MLP neurons of a small language model. Each row is named by its layer, matrix (up: input weights) and neuron, and shows model dimensions 32-223. Each number is 128 + 24 x the weight over its row's rms, rounded and kept within 0 to 255. Numbers have three digits each.
Before each neuron's rows, "fires on" lists the tokens most often at its 100 highest values on Wikipedia text that the model never trained on. A number after a token or word is its count.

fires on: "un" 31, "ed" 18, "ad" 9, "ul" 8, "aw" 4
L7.up44:160106110167145149143084118124129142156133141141129111170135115144103123105092131124104167182087131139144131182138145110105110145084144102158063160064100140134142131141077143102162130116120127132091140126103166098144080144128143104137113159140128124164146154125139131109133122097118108108152145164138134137128125138138162146104100168138169187144138134123121121133108173155119165142140154148140136107114093163098145108129155122134133132140107091110126142100137165083168108105096121129133194134147116145139125087115134113101162122132138108084116097146145154171127129140123095123

fires on: "1" 43, " is" 18, "on" 6, "d" 5, " d" 4
L9.up405:095104104121173097124116116104177118137136183129134103179085102117141118123121110159105183132126144122126101109118105087109086144111177101186145137139173103119125137166150171099134132146146077146109124118153129110100129138125108120145113106159135121129145129153112133113164147138115124140167098078107152122125124106133103131102149116142103120112105144128115148127106088139175145112143098094129099115131088091112142117166128099145092131131125132144091145078091165135153133126090110072117111128148124142129137134122088118152145101102156095076114089121079101116158139120136137144

fires on: "is" 25, "ed" 11, "ic" 11, "us" 9, "cted" 6
L5.up280:124143114106154132130131161176150129118135183179111087129092096137111140117167120111081145120144118120091126122139093108145126150080147163146128138131114082132090157137087090155177147120130099142108121122162142103094134084130121123108143123162162170121141156104151106129127098158118136180141075140127162126116136141089112116150181107103121127094121137147151134137144125106118141149119113119120166131136153137120129156138094144158118106114116087112144113110103166133114130126084119081079142125137104134134151125081158118103089071095068115131131096128112099102135152132155082104

fires on: "ra" 21, "est" 20, "f" 17, "iv" 10, "ol" 6, "um" 5
L7.up52:150090137150148145156169175101152161138193120141095116171142115162110117109116126163125153163120121144104165137091134077115142155121171116135146125127113085157152130147129160110146097144168103141124118128121125095114085140098136092108157113144138126133159121158088159110162128098083153147132160106134121130128142107132114118142119134127166130141063156109099116159096121109198134125111122157116093095158114179093168134132120115139124105152121143129103119100138152127111140095084110112106185132089102148100086101108122138133123141125130128130115130117146120144153165158151139149

fires on: " to" 27, "ike" 10, "ct" 9, " of" 8, "ed" 6, "ite" 5
L7.up224:094107089130155129151060102127124121099112152124108121133067107147125169124134113135112130129074166125118096140128095127127144123115175112164130122106148144114104149167111165124113132124092112130137061117151115148082169155115148104095138083155184128117155111148141110082116113112130116106132133139096145129162177137118158157141111129165123139112126156100165140115117135131155141111137124117111167128115128121123183082130118077117124144129121114102110140102129092165144142112077103122105112084132113157145145137127122139130101089122130124120165124106108086117111136103179163107

fires on: "ult" 21, "ts" 10, "ect" 9, "ore" 9, "ary" 8, "th" 8
L6.up224:130132118116108119114082140128185124111127119139123123115102114125124123108135051120140130151088152101140093141118147131160176108112107166133123129110152113138166164159124111167092115129139102135137089102165150128114127140120176139149184127140151135127091144099140127116130161138131106119135113107118101119151132166101095125154132145098088139098116136127102070154142093129103142135175147108134118172077116097142120125161105102146128093128120129133140149123156136100163178125139126119138137126067113137123130159084135096098117094123087108095145115123112133109159123122140115144

fires on: "an" 13, "art" 13, "s" 9, "erson" 9, "f" 8, "ict" 7
L5.up36:088119161154118155117104131138155150136134166131136096160118097139159162137126085051106140138097129145096134140114124125136131141132120101150107152120150156142089116136152144113161115158115138114153113045152137135100158158122128130090141140155116131131172164110117134130155080144077174124164100120124121094121127163105110128154122130110139134127166112112135105089142101109174124141127115161118164103121138120104146123169120128121062153133156121130143134097142125066116139111098115064115122115103098123141146104146123107147159084097116157131086129122125108104123107138158110127

fires on: "id" 25, "ad" 8, "ic" 7, " " 7, "um" 6, "al" 5
L5.up61:134169090124105137139126125151133138127135114107118151154120093107108138107166120098115109170152161115118117134133139102144121148105099123138125166151106121124099150141137152128135173147157123164113075069129171096114108149131104147092153093128160104113126181093144118113121128142165108165150118156127151126151106119158167114170141125121120129086126070142133121135104065120105176118152099143161138124120087172144097129116109118101132119167100129124103117134120164109109117122121095129103196121123095120119151125095112134129103120116119130102069119153078128120125142141086093108

fires on: " in" 37, " of" 17, "," 10, ":" 7, " " 6, "1" 6
L9.up102:129122063154115108093120135131104147107158138125140115158137126103095109107115111134125131129155102118116105129112091123157112153155137119150082108152151122105146159166088103105115130165096101125129114110140125131149115106122127127133159122175150113157124140123133123085124151156140119147130083114160118144150132113125140110144124138117154141098134133133112126158098096105103124106109116149130190100123133128121134114108121127129129155127091056111114115146148135116116156084114156127103128120029116166095107056142118090063148111086112120101144101132105120123135147148124139153

fires on: " by" 65, ".\"" 8, " at" 6, " to" 5
L9.up140:084105078109119147106112153107119130129154100083128135135131106110134090102129120140122146160087114105108152167144121124164119127130148084129155133126154103137137118121138162108161137114130108110156104107123124163099112133164150116089136158168140093142163135127124079106142155166123172155177115113098130139139180146121134109151122146152136170126068145092119125135139112121112126121122077122137085124147130128109110124120091103094121113133146098135124078090090159103100135112098134129114133143138128131123151153114138089092171124122097104089152174129142127112151135141113166168

fires on: " in" 49, " In" 29, "in" 8, "In" 6, "re" 5
L11.up205:096102086136153188149124167108132155113143135129096134118137122142089138113133128114124138169155114108092131110112120125119045162145184096106157098126147136113135101160113106109099122136124102173120121108131127087141108142121178154177121067148134185142113149132102152100109144084168176133103076122101127128125130142099135101161090138123083141094115160127083143145155103083100149128149146158115105141099109120112141115127148113113128112139154107145125154112153141091131162105062136151131125136136092127105110103119172156113113126139144143119086150167123127112123128118097122175

fires on: "|" 48, " |" 39, ":" 4
L10.up87:112122111156144156118090121137138188100151143154152127135086117095051141107158111100078080136129127127111099164113139094099121075123162113146129117095129151149117106161144111131149144151140123111145113099130153084112122127093121157119122092142130097104133095100093092143109106155120168127157112175123133128162135139119079125140136133124145153106105141110100145124189140103099110111128131158082122142140112133145102121182106117149091129102147098104146117082125126120141155135137092092127147142174132136129156146075165090147152106134079129103111078138168095111117116146108087118

fires on: "art" 18, ":" 14, "orm" 11, "ay" 8, "ition" 5, "est" 5
L5.up31:123119104139104142133137105108130123116139124121136142146139108113141173147149093122103168110097122093158118196141125113134100083117143122158153118124173107111096143115133147114126093115158108146141123133123121124098118141106129132143120141143174121096109152132124136144128171105141133137122126141145145142151147176109112120162102175075104154123153124102136078142104083104167142147099130140133119126145117141130175129166115129106129120127127140114113096120127150112096149121071107122073131098127095153135184102134166073131139066109120114113130070134121140134134171183132104155

fires on: "us" 22, "-" 10, "ri" 10, "as" 9, "a" 7, "is" 6
L7.up337:105108123139121115135141119127144085124114173120133142160109106102125103117110106155087137195109174141145106137148109143138164152120178110117142130098154140141127114136085123084148118180146088149144086144112172138146132113165103094135127127103135156146138111168154077143137111157138151182156144110109113135114184112114110122131070128150137117131130159153150133144114126124133143132144119128112145099137094165091125152104140163160171094125121118113135137125113146119175135137127117115063189147110113135127134110101161125121115113102143169097080114112155123122158152173124100091

fires on: " |" 21, "l" 18, "ro" 15, "ri" 14, "s" 10, "I" 8
L5.up70:128077115132122180115085103108176106163138177111122144151156089135095122120108137116083119179140143112099090156158162136103127114153145120118086162097113126112150131153091168131145137150173126160151127107087102098145136139119140149118109107136131098130130155114119128141144090154106129120124088121118170161132140144126102135162098185131151111156125093132135128136123050120092156123101153136128116142144120148120102062136101106140138104126105148089167096125122163102110142143105099148123153121123080110136128120126139110165138138139158111109068112176116139125119113122099136094

fires on: "0" 32, "ric" 9, "em" 8, "-" 8, "1" 7
L10.up271:126128116102117110118114179128133136126113108119127106089122113068116126110104133123111173146154161135127134117122153108076139116152099121137075124114136085078128132124121172126141114141149120113139109091117165126169106109155140094139148100154175110140156099121125088112128116122152151129106134093146111116185163103181114140168136148131144168118132123141142133140115135134114165161134076120142132137109125110155071153109161130110137138161079078087136051153091121132114124119099149108127158121141083099148142096099119116084165089139103129103117119121149149135122166089083138168

fires on: ")" 28, "." 25, " and" 9, "," 7, "1" 5, " included" 4
L11.up152:087137139131132116169156137131128168159143104130108170124116105101093084130147072156106139129153124171133143140114148104145118117105117138191129127150161131127139093133143123112188129149122113160123105147134123160117104124083116166125131128140147060158187082134114107111141125155159142152123146088159111156145092106093134103127140123156102132148123123122117124115144138111108114136125140131150143078142116103159130122115102102145116147138118125106154072098160109128113147104108110104081131152133127138140167118115081076081114140122106158116094068135132069140167129122113090115

fires on: "ad" 52, " pr" 11, "ig" 5, "ail" 5, "id" 4
L3.up259:084135136158107119129165113112133111139142153118072084142131083117144178124124133122118119132156150126134123137118129104142132138094127159136099170096119118114169147148101138111131137146165138169136096080121130122128094133129130097123161140133167112146107158137148134144145106156133143124141151150123153165161124153147134130174128156131140138112123094117144109170128072102152186108093115155132115116128101132114131131133119073133135100146100086118165138100151183100124143087093094119082179092055107128112102110120137131133149115093111142119078146110118149157175135146107156090

fires on: "1" 18, "8" 15, "7" 12, "9" 11, "2" 11, "4" 9
L9.up431:125131155140103128159084120126165110115135139132148125158130102144089093101124130165110134104150118115158151150161113128110104122119097125165116165149153132152127142142107188165124113093154130155161126129117127117141112136077128113127128082115141104142116146168130140101174111174135155147143126131109078132164162148173103154152083137136138119122139156123135088136118070168125140099163120121112113121157101193092157094133151138138117138166127144130111155113118134078167151126065121124101137111124101086128149128116176128150140116157070141098110138133151127170105126103114168124

fires on: " in" 56, " to" 16, " by" 7, " with" 6
L7.up2:083127110161126159126129114075131117089141105118126093152145113050100104095128139147114152172132175117130102141150119110178130160118145148126112102112113157131136131138117118140122143146133128173173123135145150121130126190153142122082144117142150130123117110153087096114095105127136148154188080106139119141150168121114156100133101148091115159091120174130090110099147102122095153121159087176116120130128143114135149106163114092114151126148173107135138135114130140097163191130118119143074135147099107143116124121104155117132150115127076137111135133139100132142134114112094152137

fires on: "and" 38, "on" 15, "ay" 6, "ild" 5, ":" 5
L3.up422:110103115148096089122077143142126086109102195135137111163154079153123138162137146111108183141125157103124169176156142103149143140118140178143145125155123094152093121178160142103121117147092086134120105095120142147116125117081159112180134117139137124096112135146097111113122143129116100123143148150171135165160139149129147133109141166119110121123107135139106112165151157163146124139128141157144132124153126134121189121154113094125136109150136146131112104126109187096152132116105106126138102109111124117111140107155127061140114144131125100082155113137110110142165124139168134153

fires on: "0" 100
L5.up38:096126113156163100129072124115131119151145158163135131130144102156135164107124125130120135121156130126121115134118150128102062148129116124152087151151138087112101159157119167098149156178158134152133126088113096107083127120093143132126125137155108098146148110154105089119135084125131133126122098121139112122112172143122152142177125138129141141114082141126116133121197100121173151137111123154126127113139099129102168118170130107119140120172124136130080107115124166068125126083128122109127119130149131095084123132091142134113100107134173135126119109146124129086125142163089090158

fires on: "os" 43, "let" 9, "us" 9, "ose" 8, "ri" 8, "is" 6
L5.up6:105079131144107166080097148139118142137158125154160141205072098144119098109161092126076129158125148110133113152161125143145151138092114108144142135103093096153140099161067130134135120122128118167142076125141146126139144095138111114098171116148177129142142113131123088134154136143109168138156142138126142136153175132085155151129126119112131069138138115163137123154121117139138132110129136120112097109141140177129161117144099156110116125164111097112111121105118150151097119142105081152077125130115101118126143142080135113125089070121124164115118101160119090103094160141141088093

fires on: "ic" 58, "le" 11, "or" 8, "v" 5, "r" 4, "ical" 4
L3.up432:114138139133081150141100130151152087117149150139053115146101102086146143106137109144107143115121165182116146147119084125107110111124094095174106132141154114128106163153116166126153173149130091120116093141151136129115115123110103120122151087200118142098148118122125130114097131125144166169145118104115110143169134160139132161115135150124124120114146104154145143110153110105131139151151129146104135116162114109135104143107121127115138135175119130092161132080145190077159149080101131093130162124139096127113166140082141123138120100109078108154107088126108119132097102152136133066

fires on: "ed" 22, "on" 16, "un" 9, "id" 7, "c" 7, "v" 5
L9.up132:153141123129153118172093110179118157140159148126105119145085099134139152106111129127126203126090096151130152161085127113105078125120135116101115161129150145110158166127096125135134139128102114140132120128120153122124107175152124125127149120138126131135121110096161154098114093108122128143150116138105110142109137139092121158141068150147106129099113120094124099135119133151099184178186108127139122056141132138129139135138139163102144117155107167143111154105111111104145155131120129132108165148082128129105146117125118137099145132115112167160081076113139141152108128183116126108

fires on: "ult" 12, "D" 12, "ts" 11, "f" 7, "ub" 6, "hem" 5
L5.up190:120116116141104130121107125108156136139131190136110124182114115098120090139130118152119154129148152088117093127114120104119096155104115164113115142117176115132135152126139137195168150135121155141172098098167200150116139096084169114154155107148138098117116168126114156103145135140114105159131145132085106110143130133142134133146119143133101097082132117145142109160155139134108162084165122137127141108089092142133127066121136087152121150150100113125166119101145145116148116100100134133114167102105096123131128152096123091104117145129111117130100098111096104105119128123096096095

fires on: "p" 19, "s" 10, "og" 10, "S" 7, "0" 7, "m" 7
L9.up401:090110167191124135145144140116172140112157137131110110174159116120124166142104096157119140164154097105158115138161087110135124154136086141152080129115146108120118083162128100130152089110138131123169081117100146126112136159131148158146173151170099157088157132132139129118146073134115127189125096120117147154123122148155094146161130154135137150144144169141118103122146133148137127146149134111151133084110123125149130150119127150130127103161082156149158106117143124150151170137129082093098196138120089142129116146086161102114130127144113170115152130159159126136125101103131147115

fires on: "2" 54, "1" 22, "," 5
L13.up40:100117124143111140124112091093144143097136120125133131131107105105093158117147109150118155134166108153105097125124115125111125122150172094151141107068195100162101149135138100087178093153104131107107138118155109103100165150150120163139122109161147116126106122155142148113132138142104140182145088146123160145134122138149145117123113113102127118121113169147133107135092110123133158145113129135157102136127103126161100102186108086104144130138125152144119130127159144110127138143116136057127149179106129168123121153111126137132124123085141064133122067120098094145173125141110096137

fires on: " with" 36, " as" 21, "as" 10, "j" 7, "ith" 6
L5.up432:136134134154096154159124164135176126161188148147141135123113126108097123100178130114077112132137120104069146160124152144121090108102150124146122105129134093182134136208114155163137142161136108129107091112094140169086123115127093082129145109175106138120111116156104090114158142147125118139121098150175149106161134082135152143124094099141127164107136111120132140182137123152156155163128135111134157126129134095114144109145131133106154120133156138104116153130136115086155110121137085100097153089137118135161151119140153102126079146129114123103151119143155121136141117109123081106

fires on: "1" 20, "0" 18, "2" 18, "3" 9, "5" 7, "7" 7
L11.up88:120116111117134133136179129142160194140129138164136124147145104100084113091197123105112179147116122073112162126150090145118083114137108122156125149118141074084122136112101125096122115129102127146154069125119102105103084133127139144153127100139126117123136174141127105071176123178128110153118116140112119127147123102190117096135133159136134103094132168144136097118148110133143146145133107151144137097113115139086101116117184125120123109131130140120156138114079125099143151130086131078083139123115080128170138123103134126129091114129126154153092119124133106149093140104155124103

fires on: "le" 25, "0" 10, "p" 9, "H" 7, "S" 6
L7.up220:072114151122124149185137152149129176148118175115112105142140091135129121120131114148135116107144144126147136120161072082111100169115129114130095120158102093120091125163142149127139076141125105104118076087156117137092139125117141104159117118122099151116123121099126096121131063156128103160137113113125144154160115113149104133139140125159121127104179141134093130140161146172188121103128116134122093111119132113150142122108094128112135106152105122168093156139144149103118139109096133089113122131175101143122133104103131128085139119172129129111122068143086056153136173144141135103

fires on: "le" 18, "et" 13, "or" 9, "ire" 8, " Pe" 7
L6.up243:129166152159151120085109171130093129108161131120146114129126118134092130132147090051098135104093140142122103140102160131121109105079120125160106115106117111134134125155101120110157173098094108125111119164112091127098120095090103124110171099151109105137132113104128145111113130153180132183153157120094086128199134163087164134119139166134126144137105148150139145121145119106145131136154104140146161100141123121112105114125123149129110142167137120104133105092136157092155122146119094152090135121128123103113181097104137140107117094157089131157162097119124110133119101120130133089

fires on: " with" 43, " under" 17, " for" 15, " by" 14, " For" 5, "ith" 4
L11.up163:117119073143171138153152146073172126114088164171111147146149132126138137095127119151120135112133133123112163160128116103111121146095144151147139113131154094123114156143138151156192103143142093174106104096149120123092127176162100103100162080152159106135120111144102135092112146109145104109117112117181136103181150150146140172140142137109121136092107153139122116140121123132139121166131120150141115104115150100173135068118142124134171116142144160106132129128130108083104114120105106093090128101102148141095155126136126129107081100162071071153127172132147098161148141132109126127

fires on: "0" 97
L11.up176:089133101135125125111102127136150136130198183151123130096137095131133139136126136096109141131185137116098108139114157145124135161144152147135068147151096099134121097144137117109176146166140143135112131100155081141121060102102145163130094109118146103147157112135166138104122100124119178118162120145149148115062138151177128177149116119113139122117129143103118165157135098095118146120094133167176149148142096150092122122143127094112098096136121150112128072130153160124104157114161155095120104105149160096124118122120113140122119118141144129116107109133136099130123147115110090124

fires on: " |" 31, "." 23, ")" 16, "\n" 14
L5.up151:142150095127150116104138103098140124133113105121110118133136104080099104131140117141128140144097108103126122131132113135152144153119135124162156127138115143146146155122114137142115120143130092168113117130115124137104110158138128147134131162151179072134171094111124093131141125131123133149139152112131067182103129125111129106142079140120084114137090123146095101093098136189083141109111124136140075111162135119135097146106106096129135192119115115134144117151169132149087137125123157171128123152067135144135162078116161086124150158082175135145136112097149083156139148117140159150

fires on: "as" 14, "–" 14, "ra" 12, "ater" 8, "ent" 7, "ar" 6
L3.up46:098164106201112122160105164107142142113145155143108153153144079167167155103162124112113164111118141116138138124116155148107108127104123112162094149112125152151150083166140134122122090147131117168109118116123133161100147156155183086099135118126124077128091160137120139134115097113181129120157122135112092104177110097164106115112111154150116127136084132100118109171157156117177156130112132126172144136130136142131153096148157113139152099129106097126078141097158147106147146093111121078125155108140141144132154081128149084095130130129134112147121143087148146134170132121133111174

fires on: " is" 36, "ail" 11, "ant" 9, "art" 9, "est" 5
L3.up373:114130157154123135193124162145147152110115191151118114180100105108141155118116091114094135122132178089142157163157091123114149139099152134150160141082165128128107112172129102108134111151116109120109139124112150113128100103095169123133147128152137153126107174126095141123112143142134124107127129130105147106150159161136177132125109160174143120128128142117115103140117112149155163129124136146114160095146072143083159102166107080141135136100129103163114148123138164108138131079125075110102123095143125152139133153160172092135154115118118108110086087086110123130151179163122133140

fires on: " in" 15, "1" 15, "i" 13, "2" 11, " was" 6, " first" 5
L10.up26:091080140152157141106140137129102115136144124112136106135166098162135138109134106112139137148128137132100100155117128099137125166107101165155115147168177075065142132112095117085146141130101128140095116137126099132141138124114080127107166103135150109136134116126127100110161087110154128151115063115158118135094093131145088106142114155105138111114135113103107102145139119145068127096138126123137127150179147091173118118133100120117122104105149074147141115116135165131092185124110154143144136084107128163109129142105144130126136094090096123101158102123097105091174124132110148138

fires on: "2" 14, "3" 11, "1" 11, "4" 9, "5" 9
L12.up261:130077142123080175136157157147130138121130158132134138107127095093090105141134114127116126106107132124131091126100168140136126169074144128177114143132114086136146161156120120119132102113139149124135117139134138114081115150108125144147151130142114131097183144135150132061116108114143108164106112148115163164147167110127108163139130141123129136118130132160111097151150084144119135110168106159149124105105112128111136076158149137125120159178123114120150133109099143090107182108109112070133148135131130130138166116149083169143111141164150106150125077124115141169106153104139114119

fires on: "0" 36, "1" 22, "d" 9, "2" 8, "3" 8, "i" 6
L5.up94:099129061117092107154139114148181140144131125159118127136138093170118163089153088126131162115133131113127101127114128160119114132124129164167181142119145116126132123145110130085108134132097113133151097080120115134089086109111108115151215087135118121126111101156153141114105138146090101180157133171107108100142094137106147138156085129160112120130137122150112115081162120154170101102148120142121101163164107120094135111125106130118121110113165141122142119104105140125159117117087114121142124116126113107131139143118133108116066130084133117092097096134113096132125121133147076157

fires on: "k" 30, "oard" 11, "p" 9, "f" 9, "w" 8, "es" 8
L5.up109:150130108144112120135166136125129153148096144136120120149144075128079146144155098126135141166098140145132102182124104118176130167110119126106133125144172135163120149112157129178132112145129109090147118079100153141137129145152179124096144121106142110099124116156098128102172148144132137113119094095153076134138156139113113102137106168117136092082108135098184112112152088096088128116151161146125092127135126145117124092137114102141128135134100106083120076103182161097185131158123111097102175109075116098082136104131146106110132073145121117131115139127157126122160132126141119114

fires on: "ing" 23, " by" 22, " of" 19, " to" 11, " with" 11
L7.up423:111138089152168138129123121123142128090122135150121136130135122107100132111123121140130135150162147118111105147117115109155162138112155129107126112089108112127124125123132154143149140105117129168099090090131125156101144160144109131080135106153164102124068084126110109076142126110129097129169114121120127158117185156148165112183120139098133175109132163146108126147112088128142128136124114147132085114160140127157154073150102115127120152165153132118128122134114150074104100127108094113114139101079111143098174092107096139121108113141108124104138097132093078136196117115137148098

fires on: " to" 36, "s" 19, "i" 11, "c" 8, " in" 7, " of" 5
L7.up359:090088128112189158136091142115150141162137168147127132152107098148110150114096123131125139174094191110153076195134145075127136120118142133132106113088143135121117128103117151119123133163114126145133111064109113130108135157132149123115157139129141138092120128131130090073163093105160132130134129066123143128145127110167142126147086156131161143143128140088143127129137120121156131112149105118100133091117085183141136086105117115150101110089117132121119130139145109124154149146124081096141108120119122119134115118118114143112166132086110139110094080094115079137120113115153150104

fires on: " |" 32, "g" 11, "red" 11, "an" 7, "ri" 6, "am" 6
L7.up317:169144092124147159165112123112135122162113180147170122160135100100120105141135149075118110144129142123138146175141158129137152121104158131147085133112125131112153153145118133124138161114110071145130104062119107146129130167140132100151171133090124109114156148158101121121166111106115103165127137149145155171146120098118151105149130183092107121153106119128105155146163122125129168128131163142140162133139091130097131081150085110096150132197128107082098098076137151121148161124092108118123122144103111129151165131137135076125095146151176169129120082129141118107135182119128124114

fires on: " It" 48, " it" 18, " he" 15, " He" 12, "t" 5
L6.up217:103148142164171132147129108115182123103165136155129150135105102140112172121091128088116110122133130073121120155151120139134120132113122153133084150125123138127075147162103129154090130148131121131139058105141121117145139145113168115094169074157170122115118134148125130082105119125163123162137132125145110178152143170150150112170085127124108150099113106102121129131159119118091142150160115114152123138130086108119140060168117133129117123124136109116118148132120154135128129108105141138090159121111112128145136138099172128112143135105090098159116146117067108089134112113102108135

fires on: " f" 20, "est" 18, "f" 12, "iv" 11, "uff" 9, "adem" 8
L10.up51:102121144098141170138160139097148152099126122103077130130127134117130158140160112137114165107127075120116176164110155071116155152131115165149138121153103092155120173137138119158123125102144109111180130135108114101140100168109142091101113118139135124145121106153097071125093129109142152106131111101132142127117184156116156136134123147085131131086112136129116098126119108123124176138146091129110110145149124126127172134114091131117086131155107124149141147079135161137161161112079121139119185097094106117123107099151176125148181133172140121142100115119162149092113136157134126144

fires on: " It" 14, " ch" 11, " it" 11, " per" 8, " There" 8, " there" 8
L13.up280:095132129126162137189118145107131119103116117165118128084119124120083127095156116070134108107145114149130114116175150148143091120123134134163095097095181126113085151155121148119112168126110123122120099123122127099103097114133135159163125082099142124110167111180113173134126105083130136118117083104150129139131125130130168126143160114165104178151123091143153141118156148125116119110173143132162131142128145152120153141176106105109132160132127116110146082119149133134132106122090075112089127115101141126114145161120204134074150096069097143130110123152117086138152111120111150128

fires on: " by" 19, "ap" 18, ")" 11, "er" 7, "ter" 6, "eded" 5
L7.up96:063143091082166130137125179159145100148160124125124117087114111121132137125112146086111129160140202122087093160122105116141119106078157108117085168109176158128140139176138145119108175120108132105136114131149176144141146135133150147108172097142136137143137160137076148110127113123158114161122112124127140108164167118133112104096155179123140152147115096113126147172189105122129156159139177123123167068125123090161109140126147125135113119116127130142108120133149165098137135127156090117093120146131111162107130144090161108118147120103119126106125105104131129146088103136126148112

fires on: " In" 14, "|" 12, " in" 9, "en" 8, "in" 7, "or" 5
L12.up423:113159106133126173138152109073129095120155131120112116138144134176136127075128125128097119122119143143102182180076150108097066145093127107155149106156148140123120157191128127121114154162154114115149131132099145114086132165132134139116121087154078171170121099178141134126104121123131136089105110143112150148141148122076160111124113140114098120168122129082094157125136093110093137126132128128161113132126153113155194154188136111134108088116141134117130140124169129137131161149105116118094138130178115187137109132115166122124103154116122119113122125153099119152157150147110121122

fires on: "p" 33, "d" 12, "b" 10, "m" 7, "n" 6, "sp" 6
L5.up184:119128148133115139154137174094122166116151141142131104157094106124123124135110133130104076153133108121163107133139105125119108144137133145157114138142146103148153125169139126150186118133165079121128110128093101122114120149126156117089135122160111092129175121155078124110097163105119158140138137126137131113135158087168109128167150162130146139135106171111150109092124104139183149093130158178103150095119101106096128148156101111142103123156111091153105097128113167148146162104112067103129185140082137087130130091133142089127123098150142100091133135136149132108123106095073112121

fires on: "==" 34, "1" 16, " Sc" 7, " Mc" 6, " the" 5, " N" 5
L12.up405:108125108147111085132145115107131107156110094133111146174167110158096101125101132122109138146108144127078106138128135134118125129152110145165118127087161147119095145114101120106164118137059120178178078110164114152141091094113115103143130149105136168121126140121146145099158132126084122121137120143120110182115121119134122095114082144178117105123166137138123085151134090135206135123129142128161176144131125117127159127111110128073134122127119123112080132074126176085150125126125131116091135128111122145152142125151163107143164106095146103136106131154153088137104153150113117112

fires on: "ap" 21, "l" 14, "oll" 12, "ast" 10, "er" 6, "ov" 6
L3.up13:098117117136102145148163143129106136132116101160108146120165085096084108133161125137092079156085181128119093142123114136142121106111128112105064099102110139125122135139072096162152136160104117139136151149121118146101158124143125078153136160197119094164136135144102140120161114148133136122139117151110138143160147162117137120097133142088150148140108088120138145181168079110144187121134145166158161093117142113130095112135143147139117119128128124129119130090165161086130093112114112151090161147107087099108119130112119156133141110113145182145092119078134143109123142163101157113

fires on: " It" 24, " which" 17, " that" 13, " it" 13
L11.up383:082133122158115164133112146132115132120171129164087136144149124146116144128167116093112141162146144129076123100119163122142100139122144144153139107090095122094098086124122142094135168178147133107139081122163132092127124085103174157169155098128144123080142119151088121119111108142168120131130138080128090162130122140119141117143115113129151122122107099138136157142164110128152111130144132197172158084113090119144106119129103154104102154139145162105146082127152085126133156119126127099114149114123145133134131113145103097143151141113115123087111099173118091090183116135119079106

fires on: "re" 24, "l" 11, "minist" 9, "r" 6, "w" 5, "m" 5
L3.up76:109136154111091138143116100133112136161159143109140117142130099146130173118078076165116143126082129108098118165123146086100105104098123112128127132118138131103127130110137161129148101121133114162128090112124118123083100175151147141104195094139105065130113125131136124143142061152114147185136129085121132104098101185146154106126127135109100093121125132113138126144155124094125178093150116127148138112139119135129113115156097121151113158159110153107149102130078157058115162133149135148117137135108107138122138122133108132134172150142103150124115160152114143120141124152064111145

fires on: "er" 31, "es" 10, "ver" 9, "ö" 6, "ober" 5, "k" 4
L3.up406:090134128140098132179144176146152132134133175107121111124123101130070168144126098110116154147097149102119099174099119139148094087110140124090118119092170165146177123133115173134108123122148161136141094107120124152091100104156150108161190138129111109126097149152184154129175139116120133144167092098159140146132140150135155127152123169154144145124154123116158107145122102097109121142121124104148120099140139133096127104148133087123107113111085117130153117102136142097113117123103130113060158118079116163131180103148130141131115143108109124154124127134087139125171138108156161144

fires on: "–" 85, " /" 15
L3.up307:101158119109103158129074119130120114110171154127055111107145093090142139131134129121134146107139158158178160139139164137144133144103147119171074130128138118125171157135098143143136091139109115150147084144154150117143108149167114117130114112127116089120089119124109109148114102141197133142120103121115120139107121155109112160132094157106150133071085131081067128145139147130126160131130128137178096118145087093118125077113075108159136088153121093107116129118145129134088129078140075165133124131114105126116156147136128107122142108128105119163146110099134168133135125115123107177

fires on: "s" 42, "0" 9, "le" 4, "ts" 4, "ers" 4
L9.up355:119125145131188147110077149094159126139182150144129096130165088123114144158092113128129160158169198129158138096150133127091121166126139128127118174160086112095133140149095141130133159155178145149137134108136142129064077133108116142119152099148114108150089128101090092091130148154133138126169120101132140145184108154150131126127094143166143170110107146177091127110131139103140121144108118135099160148124092160132124135155153140139119114137086111112121137142161108093128100103160114081074135127156139121149088139117129108116127121163105107132084117158150121124143155130112114141

fires on: "," 54, "m" 9, "h" 8, "il" 7, "l" 7, "iv" 4
L3.up9:095119139160080110139091097083136141117152165140146132185142103139161136136119093130142099113116149129107143129129121112133115106086130152129106113146152117133134137181105135116163075140151111135189099081134122116114136125138142123117176141131158117120120124129136103111146143145151136152142110131132096110095112124153158145134118116129123126069103136125136137156197096075166147083134084156139100132145107131136124104191113084152113153130125119111086138127126138106096100118112118134091119130138126136126091060133094150133143102112155146104128113097124108100159134148097077160

fires on: "g" 23, "b" 16, "s" 14, "k" 7, "f" 6, "ch" 6
L5.up351:085120057124156157137126102123169113158177153172121077109121091141107147145168132098137156181151109106150083145121090097144136155139118129136110111125158076092088136146133118178106120099089126118171087073141161132125099132139121116150165117133132097085097111132107115102119095157102104119161124129137118136147145121142079128150133118110146109116153135119119118109147078163098132162112131130137104144107097141111146102089149133143104133144083081148140094119151084108152158122132115089124146137107117126091114122099088091107130106105117121117120124104136127147092149166131129128